Weights of a small GPT-style language model, trained from scratch on English Wikipedia: 15 layers.
MLP neurons of a small language model. Each row is named by its layer, matrix (gate and up: input weights; down: output weights) and neuron, and shows model dimensions 224-319. Each number is 128 + 24 x the weight over its row's rms, rounded and kept within 0 to 255. A neuron's up and down rows have the sign that makes its largest values positive.
Before each neuron's rows, "fires before" lists the tokens most often just after its 100 highest values on Wikipedia text that the model never trained on.

fires before: " |", "\n", "s", ")", "al", "tern"
L10.gate304 [130 155 133 100 131 150 148 131  91 148 164 118 151 131 136 162 136  92 127 114 126 141 144 145 145 151 117 124  94 121 139 127 112 146 140 151 133  84 137 131 168 164  94 123 149 101  98 151 120  91 148 159 112  91 113 117  56 132 113 134 143 116 121 141 139 150 133 119  84 102 128  94 168 115  77 136 128 115 127  93 148 150 117 142 140 130 160  88 147 130 133 146 150 129 135 143]
L10.up304 [121 173  92 108 113  84 148 149  95 142 112 122 119  97 136 136 111 113 141 101 131 152 128 166 133  98 138 134 141 146 123 164 151 120 129 166 155 142  84  97 164  86 114 112 128  98 137 178 108  99  98 117 125 110 133 137  85 137 102  94 134 118 119 137 141 121 140 132 157 109 132 117 127  96 120 186 164 180 153  99 110 129 167 169 121 143  88  87 148 133 116 119 146 129 135 162]
L10.down304 [109 139 102 110 118 108 124 119 128 158 132 138 132 167 126 207 159 151 125  84 154 144 148 134 162 113 164 123 149 110 129 145 154 164 145 115 149 148 143 128 192 125  83 120 134 163  79 141 157 144 114 146 198 136 139 111  95 139 141 176 178 126 136 132 114 102 129 147 137 136 129 128 138 125 141 137 113 129 195  92 168 136 175 126 127 112 108 112 125 164 126 127 136 116 101 129]

fires before: "duc", "per", "fe", "te", "f"
L2.gate684 [ 91 158 129 154 159  98 110 151 131 146 146 146 149 148 172 134 115  98  65 147 103 142 110 118 109 107 148 104 130 147 139 152 112 153 122 176 116 140 119 114 145 151 138 130 123 138 131 125  99 160 129 109 129 114 142 135 206 123 127 106 119 170 107 131 161 131 117 101 137 134 133 100 162 126 112 136 118 176 132 133 132  97 136 127 130 106 145 128 134 149  92 148  89  97 154 129]
L2.up684 [ 95 165 113 151 147 134  89 183  89 151 120 145 150 169 175 128 114 116 100 150 113 144 124 154 122  95 141  95 147 133  91 164  97 149  95 138 109 126 125 116 158 149 133 152 104 140 158 136 129 159 164 140 108 136  73 155 167 134 139 135 126 147 125 124 130 164  99 104 145 122 134 107 132 107 121 156  93 162 113 131 117  85 134 127 128 100 105 128  86 151 108 145 116 130 125 115]
L2.down684 [113 142 153 106 129 101  94 136 135 126 138 130 147 153 148 132 131  92  90 110 114 136 136 155 109 106 132 118 150  90 118 140 120 164 145 147  96 155 115 103 168 135 105 168 128 143 125 141 105 158 157 129 100 127 134 126 191 144 118 148 118 121 139 147 140 154 101 130 182 136 138  90 181 152 141 166 116 150 129 118 131  68 159 112 124 103 107 146 125 140 119 146  74 138  92 145]

fires before: "duc", "fe", "te", "vi"
L10.gate544 [122 171 156 171 122 105 125 115 140 135 107 111 202 134 139 195 147  91  74 134 150 175 170 159 112 141 165 140 132 112 133 132 147 148 123 130 117 114 131 102  89  89 160 133 110 163  69 164 124 166 126 133 144 102 132 178 123 122 130 189 120 155 121 104 145 109 137 127 148 156 132 127 156 125 130 157 141 156 118 173 141 139  95 139 108 115 125 117 133 121 140 121  77 132 137 129]
L10.up544 [107 125 131  81 142 103  75 122 110 156 131 125 143 151 153 116 119 106 133 106 141 125 137 137 105 146 141 123 166 121 102 134 161 129 115 156 111  93 165 121 104 119 151 114 105 138 102 143 145 121 132  81 162 133 147 163 136 108 175 159 124  86  90 142 136 117 113 133 144 157  97 130 135  84 139 150  86 148 107 125 176 118  63 124 120  88 123 113 123  87 170 121  94 108 165 120]
L10.down544 [ 93 143 154 123 128 142 120 119 127 102 134 130 129 166 153 140 170 212 140 135 136 138 156 120  58 105 142 123 135  74  98 151 159 162 133 103  92  98 132 130 131 177 140 113 156 110 119 139 157 122 122 140 170 103 122 126 147 136 162  97 144 129  95 140 124 164 130  94 171 136 122 137 137  67 129 121 157 113 112 142 115 101 148 138  95 102 132 147 164 136 138 135 124 134 154 155]

fires before: "e", "ed", "d", "ing", "or", "ion"
L10.gate473 [158 139 119  94 100 126 103 132  93 118 167  92 126 127 130 163 147  98 141 108 143 139 133 125 116 151 146 153 117 130 130 168 138  91 135 171 141 118  82 155 141 142 121 101 143 108 134 124 126 149 150 156 137 113 174 122  90 127 129 128 118 140  91  98 126 115 136 120  90 112 114  62 128 131  65 100 152 174 178  83 131 124 136 126 150 163 151 129  98 104 128 137 128  99 123 138]
L10.up473 [166 148 132  95  90 120 129 101 134 139 121 129 114 119 156 121 156 145 133 127 142 124 127 170 124 110 162 118 151 138 137 162 110  91  88 126  99 148 119  97 104 161 152 140 121 164 157 119 124 115 120 134 136 127 158 124 158 122 126 119 132 128 121 122  91 113 102 137 114  85 123 137 118 161 131 136 133 107 131 115 124 160 117  80 126 132 100 130 102 116 119 145 122 114 103  42]
L10.down473 [119 139 100 126 137 102 138 146 149 118 139 149 122 128 118  77 102 161 166 148 145 104 133 119 177  52 156 157 115 155 144 126 103 103  87  90 130 142  83 119 142 120 136 168 135  98 189 138 136 118 153 120 108 121 101 152 103 152 119 121 190 117 117 164 138 157 116 147 125  79 104 147 118 139 122 118 137 120 134 163 148 139 115 128 106 134 128  85 133 154 141 134 139  78 129 117]

fires before: " |", ",", " (", ".", "'"
L10.gate570 [122 116 121 162 146 108 112 104 116 178 113  69 135 150 129 124 145 112 124 126 111 132 151 161 127 134 109 104 136  92 117 100 131 108  94 122 100 116 101 119 131 129 149 110 106 124 153 120  88 137 126 136  92 125 104 127 116 125 128 107 131 116 104 124 128 146 141 139  96  97 119 115 180 126 144 127 165 118 127 144 118 147 122 182  57 140 123 130 125  89 138 132 148 186 159 158]
L10.up570 [140 122 141 128  94  98 110 148  95 139 131 135 141 128  91 121 126 115 144 112 149  98  99 127  97  92 110 122 118 102 100  90 100 117 162 112 173 142  94 145 144 126 161 144 125 106 117 143  96 152 112 131 114 133 126 138 107 121 119 149  41 106 106 131 122 121 126 137 109 139 112 129 160 151 165 112 122 129 111 154 113 125 126 125 141  98 133 104 134 187 116 149 152  88 121 122]
L10.down570 [157 123 191 128 104  93 121 160 159 128 148 124 106 114 176  98  85 190 147 115 164 127 152 140 147 127 114 114 178 138 161  96 109 113 137  98 140 133 132 137 126 126  93 139 117 143 110 169 138  94 106 145 102 115 115 135  88 137 119 134  88 105 129 126 122  97 147 134 133 142 126 132 115 112 158 141 156 121 133 135 146 121 117 148 148 110 154  96 170  92 134 144 117 119 114 135]

fires before: " in", " on", " by", " to", " ", "."
L12.gate379 [144 110  90 141  91 106 141 100 120 147 164 123 126 115  69 127 119 121 113 123 153 144 141 122 108 120 111 180 124 131 153 151 100  73 123 117 138 162 124 161 116 173 137 128  87  70 170 150 124 152 105 139 150 125 144 143 120 141  84 126  94 128 150 114 105 103 112 151 109  89 106 103 140 165 114 176 138 122 140 110  74 155 184  86 137 142 135 108  82 117 104 124 103 126 151 127]
L12.up379 [187 105 139 115 147 134 120 120 108 140 128 157 142 137 135  68 139 140 149 128  90 131 109 134 137 113 138 127  75 151 179 131 119 109 117 127 104 142 105 139 142  85 105 131 157  96 142 101 114 124 100 123 159 104 133 110 103 116 123 106 132 154 117 108 101 130 142 119 130  94 112 141 159 182 100 143 115 162 170 148  88 181 138 118 146 124  82 117 146 124 143 154 102  89 163 115]
L12.down379 [127 124 142 134 132 104 158 114 150 163 110 146 112 159 176 158 145 152 119 119 156 145 123 115 154 117  83 185 118 113 144 141 173 118 152  98 132 140  93 117 149  86 131 119  87 122  96 177 104  95 169 129  90 157 127 143  94 145 138 111 141  88 107 168 102 109 116 117 128 117 131 124 163 129 135 129 123 161 138  83  78 167 118 126 155 129  94 140 138 115 133 150 126 130 154  78]

fires before: " ", " a", " in", "y", " ex", " an"
L8.gate324 [108 147 170 134 140 130 122 111  95 106 105 138 146 160 139 126 121 106 148  77 143 152 142 136 157 136 148 119 141 176 119 150 137 122 122 123 157 138 130 118  80 155 159 167  95 143 119 127 112  85 122 169 160 123  93 127 143 105 130 116 121 122 136 107 163  84 116 148 153 185 145 141 149 131 136  96 129 141 132 125 212 181 111 111 117 170 104 163  88 120 105 170 131 139  60 116]
L8.up324 [ 86  98 104 126 140 130 136 152 179 148 124  98 119 142  84 160 126 126 131  94 155 116 123 140 127  85 105 133  91 130 108 149 124 137 135 118 141 100 149 157 139 150 116 141 125  85 106 103  63  85  75 109 106 137 121 107 124 116 131 124 178 134 167 132 171 149 131 154 145 129 137 138 115 146 159  76 125 117 150 147 151 165 168 108 156 124 110 163  93 146 144 169 117 130 120 139]
L8.down324 [137  91 140 142 119 181 151  80 143 151 101 111 155 134  97 126 171 165 159 123 136  81 134 181 153  85 137 140 170 142 133 123 124 153 155 124 120 140 135 143 109 117 159 122 140 160 142 103 145 142  56 124 113 145 113 174 127 123 119  60 138 126 103 170 175 143 130 137 122 142 127  96 151 156 103 112 160  97 116 128 108 160 116 128 121 155 108 150 147 113  96  83 112 131 129 118]

fires before: " by", ":", "ed", " in"
L10.gate432 [120 132  95 155 125 137  95 163 139 141 164 105 136 144 104 149 169 109 146 103 158 116 167 143 124 151 110 127 107 127 161 137 110 107 162 102 118 111 126 146  88 159 106 116 145 138 172 135 120 137 133 143 139 161 153  95 128 115 160 169 154 139  98 118 138 121  92 149 115  97 127 128 191 127 147 207 135 160 137 105 110 140 133 120  88 185 154 127 113 153 141 105 137 145 156 165]
L10.up432 [117  74  79 124 170 116  96 157 130 104 114 141 133 110  87 136 139 126 118 125 165 140 129 184 142 129 105 125 167 160 134 100  73 104 118 103 115 135  80 114 131 130 139 143 169 131 141 179 102 132 206 126 136 129 140 120 107 165 137 130  93 187 124 123 139 154 100 135 124 142  89 157 147 133 106 111 153 140 139 120 104 126 115 124 140 107 156  57  77  87 131 116 172 143 145 124]
L10.down432 [165 162  91 113 101 137  87 126 122 132 136 146 105 122 152 193 125 157 134 116 169 131 106 122 117 123 116 135 142 166 128 123 150 120 154 102 174 112 133 158  84 155  91  95 107 154 132 153 142 115 138 130 149 158 144 105  81 135 152 136 152 144 123 131 107  98 103 106 122 161 156 128 103 105 118 123 153 141 111  74 117 163 155 111  79 160 154  80 121 132 150 118 115 125 158 127]

fires before: ".", " |", ")", " "
L2.gate1141 [ 86 146  98 127 140 108 121 170  68 160 134 131 122 114 110 134  91 123 123 116 106 144 129 159 132 138 117 149 130 131  76 172 116 108 155 129  73 114  92 116  75 170 122 135 144 124 123  86 115 117 110 125 124 126  85  87 128 101 140  97 111 159 169 132  97 156 142  76 139 104 107 161 138 100 137 127 142 144 129 140 149 153 139 105 124 151 171 125 138 134 132 130 127 152 164 122]
L2.up1141 [124 136 110 109 144 118 101 126 116 142 108 185 140 116  89 114  91 161 136 116  79 122 118 119 146 114 135 170 148 111 102 156 135 113 137 129  94  96  84 104 111 129 128 119 142 111 125  81  97 144  92 133 103 125  95 127 148 128 117 108 117 124 137 115 124 162 141  57 121 125 104 120 140  90 136 131 142 157 133 151 149 180 141 120 116 158 149 124 127 142 113 145 136 158 166  92]
L2.down1141 [142 131 218 116 115 145 155  99 180  99 154 125 129 149 147 124 134 140 164 136 149 117 122 126 113 125 141 146 144 129 185 100 125 130 111 115 155 138 155 134 143  88 120 109  99 145 117 169 139 148 159 155 127 175 169 149 127 132 101 117 131 104 117 191 123 146 135 168 135 183 145 108 121 135 123 111  86 116 125  92  99 104 121 148 144 116  89 141 123 115  99 123 163 138 114 124]

fires before: " ", " football", "born", " S", " politician", " a"
L12.gate372 [101 162 119 127 123 107 124 102 126 130 108 103 114 116 121 125 117 117 137 104 181 141 136 140 125 143 130 160 145 170 119 149  96 109 143  74 108 103  98 159  82 141 127 135  91 121 182 103 161 113 133 139 103 135 129 180 120 103 145 119  76 135 116 122 114 116 119 106 147 103 126 138 119 155 150  84 117 155 133 122  92 162 132 135 113 142 120 159 104 136 117  92 131 143 117 111]
L12.up372 [138 119 126 131 113  81 135  75 117 113 116 119 134 175 133 147 112 113  73 138 164 145 148 145 151 127  94 131 113 130 133 127 110 134 114 156 103 145 124 184 117 109 120 127 134 155 144  84  92 131 151 140 118 177 116 149 131 194 130 106 113 137 184 115 100 141 118 110 135 140 126 143 176 129 121 120 137 157 148 140 113 118  97 126 114  98  96 129 135 136 145 121 118 115 160 142]
L12.down372 [121  94 133  80 131 114 113  57 155 101 137 122 118 135 141 168 121 141 120 139 154 122 140 136 166 128 131 136 144 124 151 126  94 126 149 131 101 105 119 140 103 142 129 109 124 129 133 125 156 161 138 152 130 106 148 139 140 143 132  91  53  97 169 136  79 153 133 203 136 152 113 140 135 129 110  91 152 143 127 193 120 127 110 128 146 109 141 139 124 120 142 116 139 122 125 122]

fires before: "ed", "al", "if", "ing", "s", "na"
L6.gate90 [122 106 107 108 134 160 144 118  92  94 133 101 143 121 126 156 174  93 139 136 189 126 134 167 122 131 113 106  96 140 146 130  92 150 142 154 181  83 109 112 118 143 133 134 156 158 117 158 162 121 139 103 149 117 150 129 103 138 146 125 155  98 117 137 131 180 110 122 135 130 156 119 134 143 125 145 114 145 120 122 127 136 125 135 105 105 166 140 120 141 123 177 115 129  76 162]
L6.up90 [138 190 119 103 130 149 153 119 123 156 133 136 116  96 130 150 102 123 138 165 135 118 141 132 145 128 138 137 154 109 108 124 138 123  93 165 134 131 129 155 129 125 171 106 121 159 160 154 119 115 127 121 140 111 130 166 144 113 159 183 125 133 139 127 111 155 128 106 106 131  99 153 119 110  66 115  91 125 118 122  99 151 156 114  85 117 120  54 135  92 135 169 169 169 141 122]
L6.down90 [110 161 137 136  99 134 184  89 132 159 102  81 101 106  99 132 140 121 177 120 137 145  97 149 108 111 117 137 115 107 122 119 119 179  99 146 121 128 138 126 109 131 133 135 137  89 103 100 127  78 167 178 140 131 136 114 135 130  93 166 165 121 165 141 141 155 150 117 112 141 126 111 137 162  82 129  76 105 126 132 119 167 137 145  73  88 149 107 101  97 155 131  96 149 117 161]

fires before: "s", "d", "ly", "ci", "f", "ed"
L12.gate68 [ 98 145 156 124 118 117 104 120 103  93 135 102 165 173  87 157 123  89 112 159 153 146 110 147 142 147 141 161 159 197  94 145 131  94 143 156 130 125 116 117 126 129 127 114 112 114 133  92  91  97 124 104 123 164 159 130 155 153 187 123 122 159 122 136 119  93 133 142 120  85 136 138 135 143 125 126 148 175 151 142 114 146 137  83 121 131 119 127 142 108 147 117 111 106  99 127]
L12.up68 [ 90 117 121 131 138 143 114 149 129  94 121 115 119 136 134 154 107 129 117 114 114 148 171 179 175 115 122 122 121 162  97 214 136 117 120 157 109 157 147  99  99 153 146 164 125 191 120 139  94 134 139  95 163 139  77 108 150 134 107  85 164 130 168 114 143 148 135 112 169 123 130 159  86 136 179 115 126 127 128 101 145 141 146 146 172  88 129 129 125 155 154 131 132 122 117 124]
L12.down68 [146 109 116 125  89 135 158 115 103 169 142 117 141 112 126 141 154 131 175 126 157 143 159 108 105 170 118 116 157 137 114 155 115 127 128 158 143 124 106 126 152 112 136 108 173 140 104  88 125 171 103 156 147 109  90 133  97 118 124 121 125 106 108 100 140 158 185 116 175 148 163 134 127 127 177 106  87 162 121 147  90 139 138 115 107 133 141 128 121 101 134 149  70 153  79 148]

fires before: "s", "ed", " of", "ing", "n", " in"
L10.gate889 [ 89 125 107 123 116 105 153 144 146 123 154 108 107 140 140 124 152 131 131  86 147 124 123 164  76 102 103 155 141 107 100 126 128 120 138 143  97 136  88 107 125 156 119 113 104 122 147 162 107 102 137 142  96 166  88 147 130 144 137 186 137 116 134 103 130 158 140 136 108  97 120 111 171 121 116 106  75 126 143 105 166 108 170 118 162 149 175 115  69 136 118 150  91 150 175 114]
L10.up889 [107  95  88 142 119  85 140 101 127 168 115 143  98 159 112 121 121 105 120 135 105 164 126 144 143 104 139 127 182 153  92 135 158 143 132 163  93 138 116 115  96 131 128 168 127 135 135 169 101 118 192 135 158 149 112 122 141 131 120 123 105 116 170 138 144 149 119 130  93  98 125 128 129 132 110 106 128 129 107 119 136 137 148 162 136 147 124 126 153 138  82  89 127 116  85 100]
L10.down889 [108  96 129 114 143  89 131 106 122 161 144 175  97 118  96 124 132 162 156 144 138 122 148 107 163 128 128 140 156  57 127 145 153 144 118 139 154 178 147 128 141 125 129 133 115 119 117 150 147 105 125 110 138 155  97 138  94 155 117 132 129 138 178 164 155  74 145 164 118  81 102 105  96  99 129 166 137  89 137 139 137 179 132 131 139 119 131 108 147 123  92 126 141 150 137  74]

fires before: "ic", "as", "d", "and", "t", "ter"
L4.gate877 [100 160  67 123  84 146 118 145 129 163 123 149 109 153 100 147 106 105 132 121 144 127 175 121 101 158 114 161 114 101 134 196 125 137 138 112 100 119 115 104 123 116 106 122 115 105 169 102 127 143 139 123 101 140  89 165  99 133 107 166  97 133 113  88 105 122 143  99 124  98 150 101 111 173 137 103 130 117 131 121 143  85 140 129 141 121 143 165 128  73 158 124 102 165 108 156]
L4.up877 [149 138  98 122 121 149 126 121 132 149  99 140 103  98 127 129  92 143 122 171 105 131 106 154 107 102 124 104 164  65 126 191 132 150 134 125  67 107 122 144 118 105 100 109 129 118 161 129 108 160 134 121 123 132 158  90 108 154  94 161 148 112 146 112 139 114 144 129 121  86 133 161 147 135 141 157 139 109 135  83 141 116 170 120 176  78 121 104 153  85 104 100 127 132 108 125]
L4.down877 [ 99 115 178 161 156  91 130 164  81 155  99 141 134 139 121 117  99 141 117  95 131 124  89 128 122  48 124 118 127 160  94 129 123 163 155 113 135 127 136 133 119  96 154 102 179 155 103 163 141 121 120 147 121  87 141 125 112 110 111 139 138 147 113  97 139  85 173 130 117 120 140 133  65 139 113 114 124 125  72 144 151 120 146  75  85 116 103 143 135 154 134  99  77  89 120 115]

fires before: "p", "pt", "us", "duc", "ta", "fe"
L2.gate1211 [104 126 134 156 145 153  83 144 129 136 133 108  86 144 148 121 171  92 103 123 167 177 135 162  62 119 140 133  87  88  97 134 103 150 125 150 132 112 100 135 151 133 141 120  99 136  99 134 153 113 117 107 128 116 129 148 151 143 154 115 150  95  85 128 138 145 130 137 145 156 138 144 153 110 109 139 124 122 130 169 145 119 137 135 121 139 129 107 137 143 122 102 121 142 136 136]
L2.up1211 [107 108 123 129 161 165  79 162 137 152 106 112  94 117 142 105 142 121 105 123 133 135 148 136  58  95 130 123 102  53 110 121 110 167 135 138 108 103  96 142 114 152 145  72 123 136 128 123 108 103 136 108 128 137 140 157 140 120 139 106 129  71 121 165 137 174 108 150 143 157 147 121 154 135 105 151 107  98 116 170 143 129 139 146 123 134 125 109 148 126 180 105 119 138 129 122]
L2.down1211 [117 147 117 118 152 148  53 161 132 124 147 145 138 144 138  97 133 156 119 141 137 120 132 128 108 106 134 121 124  60 108 116 150 127 135 153 110 152 126 124 123 154 127 120 123 139 105 131 164 112 171 109 124 117 147 137 150 144 150 124 128  89  95 168 116 141 132 120 132 150 136 128 133 126 127 162 127 127 130 135 150 102 142 142 132 124 114 119 168 135 156 107 121 134 126 119]

fires before: "ec", "as", "p", "and", "per", "t"
L2.gate93 [ 88 129  65 113 157 131 143 159 106 185 149 127  92 166  92 153 109  96  78 140 115 151 118 198 106 153 143  92 127 118  97 145 116 128 153 160 107 141  82 128 150 124  85 124 120 138 141 125 141 155 145 101 134 111 165 115 128 138 147 111 137 136 142  92 138 139 108  86  89 150 142 110 130 120 144 137 172 170 117  66 137 133  81 114 104 147 121 116  83 153 124 114 117 106  78 156]
L2.up93 [104 131 100 147 153 134 130 163 129 142  92 157 119 143 140  85  87 138  86 120 116 114 103 135 119 109 146 114 162 104  92 121 100 180 158 147  92 127 154 126 162 108  44 158 125 129 120 117 105 112 143 136 119  92 140 134 148 127 140 111 153 107 153 121 163 132 121 104  92 124 148 133 109 130 117 146 135 157 161  58 116 172 111 150 106 146 114 130 119 112 132 118 137 100  80 123]
L2.down93 [ 98 118 131 110 153 122 143 129 134 128 115 180 117 179 126 140  97 153  96 109 112 119 117 145 128 107 126 108 146  82  90 108 146 145 156 113 117 134 162 133 152 112  93 146 113 155 118 131 171 168 136 124 110 103 140 154 169 133 142 130 108 123 133 137 123 139 135 112  76 156 153 102 126 167 146 155 125 164 147  46 124 117 115 145 126 135  90 136 142 108 136 128  74 123 104 128]

fires before: "ed", "ing", "s", "es", "al"
L10.gate1121 [ 82 129  57 119 138 146 167 127 115 110 128 140  91 104 117 120 117 134 171 106 124 106 139 115 147 110  93 116 133 138 118 137 157 137 129 164 123 104  95 135 130 139 121 135 162 135 125 127 109 117 140 150 110 145  99 178 120 101 136 133 126 133 158 139 113 121  87  96 139 111 112 101 171 138 129 158 109 185  95 102 108 130 128 177 123 129 157 107  88 126 136  95 122 148 119 142]
L10.up1121 [139 149 136 105  88 115 120 115 133 169 138 130 127 124 174 158 136 120 113 127 121 111 142 129 110 113 146 107  96 101  92 145 109 129 127 120 141 115 104 111 137 131 137 117 143 147 109 150 110 117 131 103 123 157 141 121 174 140 145 170 169 125 139 166 133 159 116 112 131 104 106  97 125 156 128  59 198 132 110 127 136 148 165 146 157  94 124  86 109 141  96 161  95 140 171 132]
L10.down1121 [132 124 106 163 103 113 105 135 130 120 144 118 156 121 121 111 138  89 129 113  86 119 118 123 161  98 137 138 170  54 140 108 173 131 108 158 146 127 123 147 147 156 153 141 129 129 128 194  99 136 156 127 128 123 101 135 181 168 138 125 171 130 124 187 101 125 163 124 150 120 153 102 160 104 113 135 207 137 152 157 141 129 124 160 135 103 109 142 110  86 156 117 110 121 141 149]

fires before: "duc", "fe", "per", "b", "te"
L4.gate974 [ 60 136 135 132 139 145  71 147 119 177 132 100 161 152 146 144 183 113 109 160 119 137 138 174 104 130 106 115 106 121 105 150 132 165 152 157  85 123 106 152 190 187 100 117 118 130 157 161  92 132 158 139 127 117 114 141 139 109 117 152 137 113 124 114 137 152 132 122 157 122  97 139 147  87 136 168  91 130  90 132 128 139 127 121 106 100 175 155 112 114 130 163  86 144 149 103]
L4.up974 [ 69 119 111 146 145  92  61 145 122 123 132 126 155 146 147 114 157 143  86 117 125 124 129 172 121 104 145 151 157  95 131 138 165 146 114 175 130 137  94 161 204 155 121 121 114 136  55 160  90 116 141 146 120  92 106 165 124 106 144 136 138  99 126  97 162 161 165  81 168 157 137 142 134  94 166 133 129 141 138 171 109 106 115 131 108  88 180 140 126 133 156 155 116 115 144 139]
L4.down974 [108 114 144 121 142 108  56 122 143 118 137 127 163 155 156 146 141 144 115 124 150 136 152 154 104  88 146 121 165  61 138 128 134 163 142 180 133 132 127 112 152 143 125 143 125 144 141 145 132 141 121  93 137  91 131 139 135 127 145 140 117 133  92 135 169 155 156  85 149 172 122 116 152 147 177 133 106 115  76 141 137 124 156 178 107  93 165 130 139 134 154 160 163 156 167 138]

fires before: ")", " |", "),", ".", ",", "%"
L10.gate1277 [129 160 141 128 118 140  97 127 164 134 130 107 167 113 101  99  88 129  94 143 135 130 138 100  83 130 145 171 128 128 110 126  86  94  87 100  95 106 144 161 132 146 153 140  72 160 149 134 152 196 119 133 148  54 125  94  97 141 100 125  83 154 118 131 101  79 143 110 128  69 119 114 106 140  99 117 106 122  87  98  88 105 145 107 139 122 126 149 137 103 130 104 130 141 101 152]
L10.up1277 [167 118 115 121 177  98 100 140 117 140 113 119 128 151 115 148 121  82  63 108 138 141 150  80 152 123 136 145  93 140  97 132 136 133 126 130 131 141 149 123 137 102 132 125 166 119 129 155 126 156 144 138 118 141 185 186  83 104 124 158 124 155 150 139  82 144 147 148  99 128 132 110  87 154 131  87 100 159 109 113 134  75 140 148 116 129 137 130 151 137 115 154 110 146 155 119]
L10.down1277 [104 143 157 118 142 157  99 115  98 101 112 143 134 132 137 118 107 186 126 122 153 121 147  83  91 133 127 141 133 146 172  92 101 113  93  83 127 140 130 110 121 131 147 138 116 168 127 166 160 122 124 105 120  96 141 124 140 111  84 132 167  92 141 147 138 127 122 154 121 154 141 113 107  91 131 141 139 107 117 163 149 135 122 103 158 155 141 124 190 125 161 109 112 124 111 140]

fires before: "ed", ":", " |", "ive", "W", " by"
L4.gate728 [138  99 141  72  92 122  94 124 117 132 113 107 116 206 103 175 125 115 156  79 132 132  92 158 159 123 156 127 128 118 146 170 121 104 107 114 164 114 132 108 114 111 145 140 124 133 136 150 182  88 150 119 122 111 100 130 104 180 110 121 142 156 136  96 124 143  89 143 106  76 129 138 163 194 112 125 153 195 145 116 119  93 108 145 111 120 127 153 120 148 114  90 126 108 153 128]
L4.up728 [125  64 123 132  85  70 116 153 114 124 118 147 144 128 149 106 111  81 143  83 116 102 113 136 119 110 108  87 137 147 100 108 139 131 134 115 132  84 102  98 129 117 136 134 173 133 148 131 116 131 124 130 132 142 112 142 143 166 147 125 147 119 137 114 166 139 111 164 131 122 113 123 178 159 144 100 143 163  75  84  98 115 111 151 113 125 148 157  85 118 181 115 143  97 130 125]
L4.down728 [116  76 157  98 113 119  90 130 153 115  96  81  89 130 124 141 115  82 122 122 120 106  73 143 109  91 140 138 142 140 156 149 128 131 100 159 155 148 133 151 138 121 103 175 134  94  83 165 171  92 119 103 148 119 123 127 136 132 179 153 167 122 163 130 117 157 138 181 140 119 107 163 141 167 138 114 158 114 118  89  88 127  92 130 131 147 116 171 131 138  90 113  94  86 127 104]

fires before: "\n", "y", " War", " "
L8.gate178 [ 75 128 129 128 106 110 131 168 140 143 130 148 133 138  94 153 180  85 146 148 108 121 122 175 119 117 119 131 144 156 131 101 130  93 161 172 139  96 122 156 124 138 146 121 153 131 120 102 110 159 136 132 123 126  98 125 106 132 145 128 137 119 181 117 120 127 136 115 138 120  94 176 102 134 152 122  74 165 124 138  88 122 139  92 120 178 157 124 101 112 106 117 142 112 145  94]
L8.up178 [121  89 135 127 145 126  84 160 156 106 120 130 140  79 116 174 114 114 108 123 124 166 141 113 127 126 143 111 107 128 115 107 115 165 136 147 145 127 119 145 153 134  93 167 129  97 114  94 130 148  65 169 121 192 156 127 118 129 156 122 132  98 120 118 163 125 100 147 105 148  86 139  91 154 124 118 136 134 145 142 105 141 118 164 130 100 116 122 111 169  98 176 152 150 159 133]
L8.down178 [133 163 124 135 157 106 126 136 130 139 143 106 186 116 114 135 145 194 113 110 115 137  87 114 129 169 167 115 122 130 112 126 112 144 167 140 114 127 112 164 125 105 125 139 121 125 137 124 170 140 104 105 135 153 190 142 138 148 164  89 126 138 123 175  87 142 131 105  88 136 132 115 125 143 106 132 120 119 187 158 166 162 141 145 119 149 122 150 146 118  80 139 138 121 148 134]

fires before: "\n", ",", ":", " 19", "."
L10.gate850 [159 118 147 176 111  92 145 115 126 139  98 109 146 141 153 145 143  94 149  91 132 141 158 140 119 129 107 124 101 152 110 144 114 119 123 125 129 147 158 117 156 102 143 127 115 120 128 106  87 108 108 147 173 112 127 148 103 109 138 144  87 110 112 114 133  69  89 120 106  75 103 105 142 127 115 174 101 119 146 192 129 139 108 171 143 162 122 153 108 100 174 115 141 118 143 173]
L10.up850 [131 110  97 140  90 103 125 143 132 173 129 130 122 105 122 171 120 126 181 140 168 102 131 114  97 106 128 100 160  90  95 139 126 132 115  92 121 143 124 117 173 114 133 112 139 119 167 120 144 180 142 122 139 112 130 134 116 105 104 126 157 110  93 134 107 146 116 122  93  94 128 123 207  87 155 129  77  64  96 160 127 119  79 116 159 131 144 126 127 128 124 128 111  94  88 128]
L10.down850 [135 137 140 119 133 149 109 114 123 140 125 132 132 144 138 130 164 161  91 132 153 127 142 145 136 101 166 146 170 126 160 133  86  77 127 145  90  90 142 115 119 116  98 115 173 100 115 158 162 124 161 118 113 179 176 108 135 120 116  81  89 206 110 193 113  95 133 109 122 133 140 150 104 112 159  96 151 126 111 108 147 131 108 120  96  88 133 128 130 154 148 156 134 155 175  93]